Weights of a small GPT-style language model, trained from scratch on English Wikipedia.
Size: width 512, 8 heads of 64, MLP 1024 SwiGLU, 47.7M parameters.
Architecture: biases on query, key and value, capped logits.
Training: a variant of Muon for these matrices, 782M tokens, 11936 steps.
MLP neurons of a small language model. Each row is named by its layer, matrix (gate and up: input weights) and neuron, and shows model dimensions 400-495. Each number is 128 + 32 x the weight over its row's rms, rounded and kept within 0 to 255. Numbers have three digits each. A neuron's up and down rows have the sign that makes its largest values positive.
After each neuron's rows, "fires after" lists the tokens most often just before its 100 highest values on Wikipedia text that the model never trained on.

L3.gate111:156143131155124125162125110145113136124080071142044149090089101145127150146110090193094144142155090126186204090120065148150150089147058185106116090104131133109112155119136212143126154099170143089122141130115139096116105120164092181166144101102076155106151092155129170154148134091141108114
L3.up111:109157164137165153139149163135181120096143105139109119106102129197109157085193117139087110078142139159149138145130151090135098109185050106165128141156154131165150135111150135125132096119153079139081120144105101103122115070074128208098094110198151113114130117081142132148087163139136095161
fires after: "0", "==", " An", " and", " A", " N"

L10.gate397:136127134099127121078154132162090115122087099143144063148182123109161151079076159146122123102077180101101155162170139157116068075114156105102180147179110097173146156062128071076116134156127098133151119125133095084132116115121134156145135134123101099129120158058109167097145087090124093098
L10.up397:124132088141163131142099137190057119153091183143162106099149146125124046113060120089142111123141177134109166099177137110130092110143132145090086109121087095219078170152110131155117148115163099133126177144096125164152144093210096154104162085209123140124102128088135120141186099143149133160
fires after: "|", "0", "–", "1", " ", "9"

L8.gate416:186079201163125184103176147166139168114164085135076162093163131076116149082178111090133117115107143146202050124127119121085079090144176141082128045119067165140122169169135099135174145111187123131120168103141122132146128131089119135087146139101119117143160230165099111094078173109151046113
L8.up416:131122100099122152100076054120147076160121105132096087066165211187156147080158142140127119147129127139137138123106171145133137170106115197157126030095106153162112103097119147215138111144117110111094135158111137172159143113102070149159162115172147151125177101095157159089122179102105120139
fires after: ".", "1", "5", "9", " ", " ("

L10.gate604:134141118111142136133200127140117172159108108107119134103128133162130153124114140117148092152128119139167121165087232146107038145123110167150137131192117165159128187134070138124129159113121189121140118141149111162128105160036136118155130104114138142160095172154091137174167109110129125139
L10.up604:148164142119138123088133093083130096137159104121203164190138101145115080113144109149119128099141106122095092136100134183106126196147049125118105123125125109122108135088176150071087142160173118126148133127118119107143087153112141118130161133062132192093089167134139120120146114136140138165
fires after: "\n", ":", ").", " that", " ", " |"

L3.gate485:154124141110123109101131129097124112092150149118158133101176119157115120134114098137164136168116144198082135177174164150147097148035162108145068091106165126134141098100118158122149131118137099130084137134183082135162182123117089116124170149115120119079138083103135099106182124156184107133
L3.up485:110110123114170129094166148158076100121116142176198125122149102125108100109068102151121141133139175091077110097129105164016114115103125109121144065164124210136128110139127145170118161127052091134098129154123129150157111097131192128152098105095161142140135119071207147120104143131196151080
fires after: "s", ",", " in"

L12.gate976:145141145148192138142120113127143138109121152135147122144105127156119163089113125091088104177155095063151119115161106116171108123093129125139089153129071136098064161158160097137120098080109053144071101120177097153161142143129192114129118072134097121145136204143145125128119098084112133168
L12.up976:087132149109141137138104120122151094068058135167153122163067122102135188109191183115132089117161154102142111085114156129168141104075111129122151125107121063176111150133125069065111106098090106144121154128097102102119176107133079184109137149104116130102081153130120183146154145129089127126
fires after: " ", "1"

L12.gate678:121184128157148169052137167163126158197125107090146108110181127125163095135153117139104135161191133126127096084081162115070117170112084112151169107163073153171154080088090125145128099083116133190068153165111093178142164149131136068100108093164161138096103165156124123086139109150149122094
L12.up678:128170133122179136082115117110176103184147111142105133157127127157161131149145136085091139172129155137197132095100140088124107068193093138141138109119110127126090129153160111097117069136143116090068179149140129129139120096090147143123102111140156155128112072113121187062095133183122103112
fires after: " in", "2", ",", " In"

L7.gate418:150132135138116136068104109076126092141106188225124125133171127138160151125132120117123106147095157162098161134149171150140107092142103092123090078126156168137153137124082186137134113161158150112113112086095134109067127146119146116150132084201136148167116141102173108127110104102096135122
L7.up418:156128069101127104123082120091138091147143118142080125095155110107068137109116097129099166167122200142109120119109130081128118101129158123144177147148109124067141092155143075165194117112150164099128172153133132132130134129080144115146138121143120113150137150145123144215153140097181133176
fires after: " |", " (", ","

L3.gate112:197077143117148148146098152115158236095092165100093102157089116144160136063127102111115150143111177090135137188156151116150124087099150166077158227130155133174125185149123099150150073096181128196116150130090076146117124061157107097116116138069114125120148134137174143095151090101149133151
L3.up112:126088122140075136165093131090160171186111137164143141173163103130108113076134166158098154090163155188174145150160087116130148136088164154129123113103136099150083140157053131136110103121152143146129157073068133191154185101160146133143107130169169132153132113132065148183113132158112097144
fires after: " the", " The", "2", "1", " "

L10.gate328:055117132122109110132137107108132102118104095145130161129135113134155151151107113080134094121163132097090130143130165165175108138164134175152062121100129137117156138071148135139099160185135114094118158144079111095143131109122146136159080110078150100076108092167156129118162120134111131097
L10.up328:141106124220204135095157134106087120080093100122163178117097140217171142175149134078167155126129163166127206134136154135178121083162145108124124125118131121083131154225229092116082101183108075150126128133119110110137089118103105106150141134170131155107140110154073096103131124132122178094
fires after: " |", "-", " and", ",", " "

L8.gate480:112187130169131114130062135142106155145078099097141123153163104138143137105154134154109125169146123158151133085144109115208131098132120130124130131107174090066085080154072137129130128153125131114134104134118124125163151104150178127134065158051137113115083135143127127154111146082211116122
L8.up480:138123154117099093111122167129205160117158069075139091189121146163101141148114166076074128147070103150097136175141051163128100158118082041137091127131140159101119165159170114167131165088143123165108149150109118141106110154064035144168161149133086132084157137106120142116147117127156087152
fires after: "0", "9", "s"

L12.gate178:139142096095113113167103082084164168152096190166116163114132156157151112132058109121054146145122085141184130159134092136124071095145121147115083163073115127144085131112109095130094154169164160095112090145165146171141211138108084126143061097137075137149124179064156134160131114150158167174
L12.up178:128129146154123141189091119100110137156093077162090126141145120185107078116097115167112181174089137121154152249148156109132101133160117109073094157129160163126109130171071124130114171152141111091147101089111117120121166144120138156092086193051143123120149069119133133172174117116113129180
fires after: " ", "1", "9", "2", "6"

L12.gate421:121152138129048128151116125161154117115174125185113110140123070151123164117132112106171138128134114117085157110129137123158147090138128114108124041220074135163121105053092151153157139122140132151126135126142076073076156139120117164148174174125178137096165137103118130143103114155095145220
L12.up421:106128106124140122185163172122145177154120086097113185125179163200156141155132123108167127116151130142074112179088097153141116073123104150108143206143126152064098099155129093118125125125186104124145140140119099119100114131158097123134090153111093148130116149117130121111110122128167156125
fires after: " |", "4", "5", "8", "3", ":"

L3.gate506:096147153145129094171185132118105128160148137112091127108152140080143114096117083100091145108139143149110165076132124150108062122119130067104141135123124102121094202083122094107161138138160100148134123136085093122126133021144130148068098130134120146117095123087121098082119125093174092144
L3.up506:116138077155162088082177126103128157110096139123095129114110121092108126120115216089159149127164112160079154109109132123138150142105176176144165114134120121125125152092129139110155129101094116153105079136119156048109100162148139085153166121106100168157166186187129076078095166119118114097
fires after: "\n", " the", " The", " (", "The", "al"

L10.gate35:156134147134146127135075145104124099095111126137093090108118137134115113170186127092191179136137146119097044135067123114164153104138053153108137150126077149103106174177126126134138079126088131154111164154102064145101149101149123172102115109092083142137138125146121129127132113147166120123
L10.up35:074093177074078124134119149105139163124168107136146081118182169195094129145149140144108193171147155098120134142122082117102119098147103111142099173136036091163133127126131148157141109155027110164098088114136151174103132122102129105106162160190126132191117201150175133119104124125147106098
fires after: " ", ",", " in", " from", " (", " October"

L8.gate96:117159100135110107081128126123106144091143098127152129138139096115160145151117095121151173086129070168208167121122154078142127155108185100137133148094136132162169156074136121091141103148174096045141092087126117056161169183094131121198157191085094141109163098124159123129082113185125179148
L8.up96:058189141094107050134085122163064149120158133169120142087175069088188088136086092157132124116108132082030099055132146095133109146132112102175108057124100143117098158168112120129137130176102194157109138120097155117179160109092121111105209107078117137120127151147149146149086125181121150112
fires after: "'", "s", " with"

L9.gate753:128153106153191179156098171091085128155077139142148140166147127105122095182127076106087118117208127110132128221109115186147175138142147088129098155088123146076137124124091144148152157131152144114121102162166154101095255083124141116084119131135112203165110153135147103141178126152152125184
L9.up753:136130100130183145133130138088164107103161167175121185104177112114090117136105111093070140065158162062120130133127138157142118156119121173114108139112111153132061095114114092135208168177108091145108153152101156116069190155177111143177040116158176189100076070126151155119157188146118077131
fires after: " the", " The"

L2.gate679:151137137174130142100178106061136125107096147083096187099136145152185151093148096052164124108173115066127086159131111156138118143120146122188142131123116163171148128181122117082132084122149139100088158138116175175219140065026166150094111107126114154138144073089164148130099106086156120091
L2.up679:137134132186086121079161103135127096162080138111149148102133169127127136144109134124171141125087116132084125122140177097119154146124177118093081145111072154107145074115147115058093098139086140077111223155099212099145164136129116133116125103172106117118131083074132157086131061020140101084
fires after: " ", "–", " +", " ("

L12.gate606:095164065102144104147156121137136118129192119161125145080180089134131121129086189100160142112148132127157153146122115128108081182104094119086166103041085089118075115117133099183105191104137123094110097165156128076112105124100139137148099128112145145074056118086137128197127088151152083057
L12.up606:102115101126191115169142125142168170125121180121162119136133068118180136098130144135155125117089127172103107137075149086131115155101175038124181076095133083143109164121116208172156126130122139105140177118158093160113138176123129106095084125107173162139147140150140103102103170141155188149
fires after: "0", "2", " ", "9", "4", "5"

L12.gate977:090159123109126151118161162136171192128110123138189107113117136117156133134143110188199140158173123211085110171111115094073095142116116137131141123200161165126197137081150101152141171179120074190115155112120063151053132138092170161132129149064077044150139132118145082091207154092100116065
L12.up977:152167135129194104104104087109140130092159120137179069121084152065098142140122061102155104164130131167094124115146156072105159106163196136094139154135173212124113201144088189165125136156155103188151145143119149093100147136091148155103186150091156072137125076164100135127129127128171116116
fires after: " ", " |", "2"

L8.gate172:144134143107122190119127127118146167096095112113148115092087094111159141099189128163104073154104126115154097126098074126122050088112108149190128142117080152129128128173090197132072185112119181133085122155131120127122131188132153097175144076119134095165122167096132140165131123145164169130
L8.up172:157126074120152201165127107122194093171094088123161078104144180125145104116120118188187127096109187116135134095167144144136115173125110085121140108127112156099142167106129120145112087152140086127080169116108137246104088124103126124096172112173143128140108168105135077073118175160120169117
fires after: "\n", " ", " in"

L8.gate499:146182106113112121210140176086100158122090155231146105125172127089151083113155121084185114108152128182106103178151117105153160148124138095102105138116106173122118134123095123091087096134115120173193124098089134144093133173126160168171186064153063115116088090112165103108118151131163057098
L8.up499:133129135182121154159093137075157088142147137154107126125115108142049159168144104142164113090128174118075116142130149118190150134234139135098131125107153061153106100132088183189132103100099184141159176154111166139133142125096163090077192148143117172129136159146160121156124149143170151090
fires after: " |", " con"

L8.gate397:141163124098176132169122136131110166164095098084126063170146082133122135142135071095054118122144172111174134114136102169158177095171101137113098196110089160179107074131132082133168189154095157118111072160128121044122160092086213107192180106161092135158070123168132070181093124159122104114
L8.up397:115088164101138151151074119083129132103113071113177129122228131126127106092216140139129115073156060160146105076098124140138146130104118189170119145110133156171107156124128145118130127074127061101107137153164104145126136111092060090119105126141112086136117095145112091148219186150193143138
fires after: " ", ".", " f"

L7.gate14:119159149111112162137140120098152174156108131094179084117173154135132084134110081097094128150124081144141193125139162099135091132154155144146108122101159060097069104097095192152098144086182095130155139100136075158136119059064110156100137151099117152194143135122161052189160072090115141112
L7.up14:132095185077108138137085163123118129159137124163126139176150144156117072079133097144141091167100112057117101121125145103078064087106132108134152088112147135156158143050169121133117170132134096162116144178108148187178151120129097135136116100125110103100162139092169081158136044095109123106
fires after: "\n", " to"

L11.gate975:191115137158187139100113135118113122181083203106151154174128125031141147135069134167150125128123105092125129141172109115219095113140099128132166127093136076121118157072111110123176121083174062126137083124150116081125208139111096140148125145106102179182084132130173213125106073126104104123
L11.up975:104104064157137104147114124076139145093084156148196118152061171054115099111111135115079059086145126108141120142173092149128103133096100148110136090137131104131068120113138140101108088128166067159116095182156123072160166146098097109090150134108169208139122086159107161111114061119100126076
fires after: " ", "0", "1", "–"

L8.gate772:167149169116124167146159097117118137116162119150069061141158128168164089108141111156164124171118124127071147074147178078125145137117064169107126220146122154151122155110137139143124072101114125150065169142067186122047096118091156106130143110128115127107093169100174152134106097124115130147
L8.up772:117126162159133077105069101128121116105119141103120103122055097113200105133160117127112181127084091106167124129141108144117112149105157158089116145186141122140181163103147103104160101065103108128118172162130098160103097125163099105118128204124059149151122154117126084108136059108121154103
fires after: ".", " \"", " (", " −", "-"

L12.gate904:143159155066191121071027097194112108166127129151150164195162119112136054142160153162144067132130169113091157179180079070164138095133078187084114095080108134147088103095140097155138099146090108163097104099102125133074121143119124116124076096080156120187147157134190103147114159124109099147
L12.up904:154065123118112094165135066129082151119156155156157142108135132160126106101086082144109182070109091163146173084128209130100179173151082082113128094144132135091100160141130209117147026096188164119139119149198119119129159134197148137195119102119138110089155161149098113092170146116105139145
fires after: "1", " ", "0", " ("

L8.gate779:072120131206096223143167107188123135113159152133090157142183144094111085167096152132122111121088152179114119091085130122160115139149147072142150131124174117090192103117122139096126085078111073070113143141165127083117112152134144125112149126153107087125150230122092132137133110151183129143
L8.up779:145132107117159137140115087180120108126119136112102100107129154139102126109066155123114113132144108162126105093118146085119107123106147137134126116104128071150124139108144112114095079124138129110161114181122164024086149132138165209124147122212105160113113220120087151204119163068103112165
fires after: "0", "9"

L9.gate33:124187132120075146183103104168090160075104156086084122155134062117086110130108137116143161141099176086165142122152125133134102138128134118131185079093188135109121072177129137121134084122117114140204133089123148126134126180152135135117123150192120110200161114146177095113097136116080093143
L9.up33:159094150079128145121138111125088108088126082101064120148104120144124211168088143138177073158171197131148120139119164070133122106114148146163183067107094102068053128178139056124110156111133173065143094147073149071153122143176105070166096053112115147107114147130167117103182089092150105116
fires after: "8", "7", "5", "6"

L9.gate112:168122126155136106163096118096149098166170122099126162167130131165177164114124142112145094115110172179124106133126077174127147105109112123111150096112123159132130070156179044108173160120134176085105072111139153144132126164150166169178144083151151163102130120219143137125146133160051112121
L9.up112:166129154036089098089169204133132101111119155142104102157178091126155101148122080148122164107125150131109107156124112162122129128170174204140212116170167086140131093201107166128122150127144114129123175153125112149098088123106111099139128169172122023161140092123123207137164106099142195150
fires after: " ", ","

L2.gate606:135138099083148139118087146185148085099095110143174163110112158112112196076156080138140161137124177116115148145110113051078113121121102119127118109083132127107108137168146136130186153178054141139102139101154168093122113130150131119123156186126070149165189059154064112139144061167157081109
L2.up606:127061116104108134177113123221135109179153090208158084095189170043151126140112148113141122130121154175191149090142067066085159190111086108152159135089131148146088149112140093127180126147121148132081142165079105142141186124078095115166088140129145146169084164148161137121142116122102118174
fires after: "8", "7", "6", "9", " |", "3"

L10.gate553:161154137138136079126112139103093133125112094122160076121159109169172141167104133125113133169105146124128171154109156144181170081155159104127140141102113190144072159163117115120094120126102130112176124121152119149139130147192117117115174084132155083122145074138152118089113077143182139167
L10.up553:153155124120053108116117108108089090127200092134121104121105105137142133183140087120137101134119135156134079172158135120154140090150131163148095120126079070112165079122145119074134148133203173111218166134085070153080147123136142097133114100143138149130162178136111095163167132163120095072
fires after: " |", "0", "1", "5", "6", "3"

L11.gate477:148110136139194068113116187148143129118117099121140095078073068134108131143080115107093114181112137133126151176150127101116124070160108123087139098110102130103128099076122116126192059128116147079114096133104079089120105143144159175060123150121128136093142127149148113111096087098164108149
L11.up477:154136174110120102125041173189086097199084160145150145089103153096148071095090146109150139128108166187114120115144129101114164101148102116144124147163078116129120084141099154097169115107110183100114136162094126089081096102149126148117139097157130131100095157156150112109082132148122092083
fires after: "0", "9", "1", "2"

L12.gate565:090113132122126165089117139126111135086086168081120151121119074121140106109124156132119131181158090165126177095140106157104063143092160142112124082146140168142142134081122139170170074115186105101106159172144106111103123145151118107126102050115112109166150073101131093140122115092112083133
L12.up565:127153118149099132154106151108144114112114112147134143185068089154138086089193111108155105155125091164143100161126067120179099127145098104108144139114188121155101108105111093091139115071122127108117113112099164157085164114131128144064154161121116037128122112140120067132098150104114080147
fires after: " |", "0", " A", " Bri"

L2.gate646:114082132078130108164137143180160131130099120221193105133190097127086079098176131163121158171168136102108150154172139095056115151108164156127147119095083168178083121083127125173184075139180118116085133104171122094131100177086128149095103137085149114109154115066072162125143118138139150163
L2.up646:129130146159118174124107131126164155140123101179136112111159124083122135144126108158115150092145108129114168118094125122102128151173160139088124081087128140172127191090110123181170136121087174107156152089156078067089144181114137164132140146151116123145151152162081120132127107163140164178
fires after: "2", "9", "4", "8"

L9.gate441:126144139105127095084069095154101147084100135162108203130139134186130097119108139133139114123097116085146163057140155124132127073068106144133156092131119113154084116214132161102076140124131152120131099101106148105108146132057200139095127173163109117074049152143140136150130118136196108118
L9.up441:189155186134134153146119088156131092132118147164123162139121094118076134099168187118108068118120165160121117126165143112139165167169067149130146097139133103095096141106138052092160113178153172122132142108133133101130152108161165141080074118165149172143142091100095155094079107174165116126
fires after: "9", "8", "1"

L12.gate167:103090102144120099113120146165123095091112117158198131184150182121159146098122148101117079113138192168104136069084136132125167099157137082153167073145175142083160140146088097105153092101165150031150134145134139157121104085140146163094135099099138128114088152097133146111158094134206167117
L12.up167:163081155078094112071140177189112068119148134128041171121120139106115104098163148125102115136112117164056134142107088161157174111087076154174136100159098160135109155107135102119183139119126187093099106081139146112090140150076172144074082125164139167135108192177122119127084211173134107139
fires after: "1", "0", " ", "9"

L3.gate259:119113171102159203122149082093134159172180163156100132133177126108115132192107116138135048191113135115110136130111145164096136082094112126090108125123151110129143117109135099134143106105139129192129100108136149156182155193125131131115150093156187147153105114119092120160132174090115104115
L3.up259:148138140174113101141111069150140195091089126098157120162123208104151132127140111126200099148152076168181188095119115142171087161169140143152170129169154162139126133101116094136124157151176137165083103211138085155119116137147101137107127110094131132118147144112073123137122094113161091169
fires after: " |", "1", "3", "2", "-"

L10.gate495:081124104129139078124119142166089108105162125188178183106119118149124127194091117101118145153171122064122211177171122106124128129194118123142119083134114128125172129098196181160089126154143120076186101121129088122150133079127155116160109061154119073135118118170111167091077155148184155085
L10.up495:143159184135085131133116163115128154130165115061134115130101133119106109141121152104153166156126130093170224146146095123113096156111091126145140141139120106075132077158173109111083111112083156117128120167113131108081035169121121150102137090183098124120135158173063116102076097123136139085
fires after: " |", ",", " and", " Na"

L10.gate210:119117084140102112101140116131153092070135135093128109159154141130144176151131119128129135081089125171106094166064132164110095133109129116172098106135108169126167139176126197128126144128112108093172147132099120101159239115166152062131098090141112184154109179153171184136171165163157186200
L10.up210:133147120122091155114148079130190178125128103123153135082137212059117124178146127165159144101159170121179111082060122136087115062067164169166117118107086132130132172080180135161124119030077184171108191099154109105134146098093099137104156180186126111112159127136121134112096155150112029100
fires after: " ", " in", "\n", " at", "E"

L9.gate842:225148115137126155135143108162141114116105089138170110132124114094166105141141108115087144167093090101130135133116143124088054089165080125110140137107154176187117096105133164074167124109177146123060149128133107163158120139157197099129098110130154103158180125136158120104113064156103105102
L9.up842:119149113121165125153177076118106168113138140137123098108076126117102051104114186040137186157101086074112129104149147120068119188047108171096143133153088097167108147106148081126165057135149139171082126106164166198125104156104094122126164101148085134118123168120100086104091095144106130094
fires after: "\n", " (", " \"", "-", "=="

L12.gate439:101158172071124129102165179106129156071115136119114066167109076118111149124149091087120089103137113117148159133165194106093159092181127141186099102127140097088117109112101145121128076146117141084128052123137154166155086120101071110123142076153196127088116149080146100224119091169133159195
L12.up439:133146123110122083142111139121118173102137113104121127124147115121070170081135152121144156155181107170093181133129136162138101199122128110119101161136094157102062032152108093123151137148144119089165179185158154106120116159131154118120126123135166142179163132133096168127137114112171098144
fires after: "al", "|", " m", " Al", "5", "4"

L2.gate410:143170144161127204079169130091096134165120076071154164115146097145135114105091115106150113160134148115112071139076153144186090111166094144110143143113130109137129132132101136161147160147149134124167120134134142139188157119111134163097203117132099143088073104155190143151132113069112130127
L2.up410:109167122111178090157093122156187145137111095183096111140118193142127139130130106119101156158082143132143157162171119109119111158101108134101094062103129166184110143144156136163156090092118150168145147137098102100109106135157161105102172154122112163116173129193065140088124148143111121138
fires after: "0"

L2.gate757:104143123139151204094135155136117150127090121155091127142048069104114166087159140085124136125135172143116120137136047101113196136180093151119139191155160161082155092191097155145118126123152156128128118170114165181131169135142155131138139120155149160159130162058145110128172157170156181126
L2.up757:134150158069138096117143131112136112133135187151130124097170110096175113164139082107127137080094081115168158148073115158131160136161137140113146108120134158162152130108066123062112100132129111200109129153093145096119159108140160117072125075142095097133165092086143138131094183230160170126
fires after: " United", "S", " the", " |"

L12.gate278:084133161111129106133074130116184124082106121103134081196153117102080120120086140146121152162095112104153095148122146070108138142143157098145138112130189142179109166087116100153096106114101136172063113065176154112186202069144180126045204138134110171124119124150129143123100052072120119134
L12.up278:057092110124190126112120093104129113123118134100117154169125147129120155119090158114116112112138161141129138117097112145147171124166128121036117134116141128133111147151115173158180108104120118108144109162202155104117137108089189142112115173147110217109127169119109125176113104147156134148
fires after: "0", "2", " ", "9", ":"

L12.gate740:135135173128146116077034155168178158100150143117164138138069106094098167140138170131120099137150103144087193112133115117091150088113128146116059059113106160061130117123154146113190073153115150105161130113086136155060171086118148246129143076152095147083160166157135127162135144121165063116
L12.up740:156099193158089094135106108028216151061114135073142129150186163102148124120090101117163095128112087130104134105122110128114196191165122137098157108137126172117118077111122155135195082097154196126090054144125132156116112141166159144122167137141136184149175103094124172144102158063134161092
fires after: " ", "1", "0", " |"

L3.gate545:110131151146133196148109196105145126128135152119100131079095096100177167187107073113097166156128129122121124156146080139126127147161163124082114113085114084112155165174044176131148082131166157151176200103086104122154106054147084092130100108128130125117098104116139134079097135114152181156
L3.up545:078154145119162100139129102076098163147095110155150120121104212143160144097210092158123106104137226152178106122149108125141118141081162150124134109096106160153154137163139097107068112134167106159105249140155110197088158112107162079122188074117110134139121115135029122117140111092174120095
fires after: " ", " the", " S", " W", " M", "m"

L10.gate661:132136171167116146145102125151096151133119160127157114084159082142136124134036141179084109114151171148154139146150092169109166126136125176125117077103111094100143054072147105064123062170105121099101181139113135141110119168188157151146140083162109156115103121169116177098145129085127096082
L10.up661:151102149124116110095126114111139118130106180141172090136154134161121095137146150179053099115115175123117155149166147219083089104153133136144111115056100108188144116075109132088110107196128110111176155107075124156136117149137132139169075098149137161170151147100102175156214083134108095150
fires after: "|", " ", "1", " |", "0", "–"

L8.gate782:140143158143131161116155071093146140162099049097107111101130117187157068108075087064163123117131137135112133177133092173151139106139173174133135110139114176183174115140171122082094094158117146161115184147096171150129095096113129125155090084092116108055144166134105150167117168119159101087
L8.up782:142115147101156112142188082130131118224141110205100059129195149162102103093095105101164099066122156157031133094187140141200100115136148130114125105098123100116160137052158186146122123151111166126170132181117167089165088108153091094202114081118118122112139153123129148110100132099170158127
fires after: "0", " ", "9", "–", "1", "."

L7.gate970:096062149120121119128152137076115100139029093113112130125136096175140083076088123142105147093120122148132182146080173112139042130090140077111179137135108133150104109123133129063171096133171111131085114126124106106180182152122177143101095138118139116105163139184133112141154145131195084080
L7.up970:127146133077145117099166129153117167149124124139136093134128237122110086127144159159114071118153120135095109110105050095162168105137085157159130079178082158053151140115107139116160122153150177124114097152110112103170146125092115190157152168118172162085113133106079114189062135096113149105
fires after: "-", "9", "0", "s", " de", " ("

L11.gate95:073208135133122139082184169181092163082138100110105071179105112132104136159121096181178138135154111093117165150177106092171096040159167149124122108090126076121160083137123122124140201103093133088192175114126094108119135126044149096112174107106151090145102113110128172103100080124140155146
L11.up95:091115170142113099081172119182193120166068134137150134108199102102145173147176123178187126086078160149117113160170157134084133142140147100173133170162189163108140131084129126139142170163087138164184146148081080086108086078213162118106097187088140059167131125116150142122071145114176079117
fires after: ",", "9", " |", ";", " and", "3"

L7.gate239:189165138116104060157129109138152110140140131109140094106151161105136100122158080139154134157116123116142121128105134090102119075128140141198173127096163124163093145160100109188075162134099127158184151148149155163219226099104105128172152116084122103099137174120156104123115099091109117157
L7.up239:142097180094119145126110191129140080145157127131146149223104076073157137149131118152142103161070092116072096139109147129082100155088162072112187107168121162155132170107152122114131175132157171124159105077169137096169133161167136118184119069173150136149128186122137164141126192151139143088
fires after: ".", ":", "\n", "==", " "

L9.gate350:107117056133173058155107168081154116161144066180095105072123168129170143081164144119101136154131134121173152144084084166138118129147053126144137090133136172100154128076065171163156179104157127084117125125093082078141177119071176107157184116171162118096125171145099126127184162134123134140
L9.up350:102132098132162137115132160087120112114129100169141135167139148194081137052149108079168151124181113112120136078141113149139050080180056066174135176120143156091131047113141120116158097139122086120138140128156120122195132093151097186130087113124163126121099094165125155131072107092137128145
fires after: " as", " in", ",", " of", " became"

L8.gate394:133107135115146163099157087136123140092121145169105068165162142109133140138134051062081161106138050159049129104144158109160145062204171123123148051126169161109150090162123194141114087106169069123145118117084175082114144108130144166076113191153123092095111111169159141118146140075201100121
L8.up394:151110152118127088085183166092169170093175133139120133167158150136179147156085060110103116119150184123179071142120132079142117077219152115092132124171142095097066118125133152131155114145157120162113078098094155095138125087171158175108185104126140043102075164163095148220127167113127105162
fires after: " ", " (", "–", "0", " $", "2"

L3.gate248:095164164104143160147149153105185124124133176157125126152132108179106150115077067054158122125119123131107072153168073079163116117240114120072176140109103158120173151126136111129109136113159138104056167137165157147171147170078098099107072099166121095137126121115124112152151165175128133107
L3.up248:169198156119076140110130097182073169155095101158136105095116129175136115123164139136189112155098131096130195050102168125111077055156141158158158134120162134118122091115093162121147161123147199181161137149148105117121041148154125141147168124148132144115153130195106137142161052146130124154
fires after: "1", "0", "2", "3"

L11.gate411:084092087083100099106177126131098162119114133110166125156125108098155090117163129107127105093102103114095161146180130109126161206130123116143152079153057158158184119136110164120124100143065103132138130106100133143158143152174079113137100083099188133168160090136087190124129139124197150108
L11.up411:144119052138096185109114126117179155162157081143096153153138140119127148164108176156114098069187152091155119176129094179105171098140150141088114192089117141164157131072063131145111162103150177168081174147135126102111109146142075139087150165167107173085117223121190092159134119071117159180
fires after: " ", " the", "\n", " |"

L10.gate799:174135096106068141130125145129133193152089155105124144087120121106142145109135111089177140142151071182117088116133126185076157088184115139149137151127151134117165167083115134163170102108076179095080122174139089111151131145107150112140082128111146132110167096142117080071183130141177095130
L10.up799:135075141198154088093185130168143138088108135164127144144149147122083165104211108074176139080133117117175155142114159139145106130111080077120162108154125140161092155102070121180080130068127157089137164156136153151095115145106117133112137112100126149138107120173124145155130144101154062144
fires after: " |", "8", "2", " "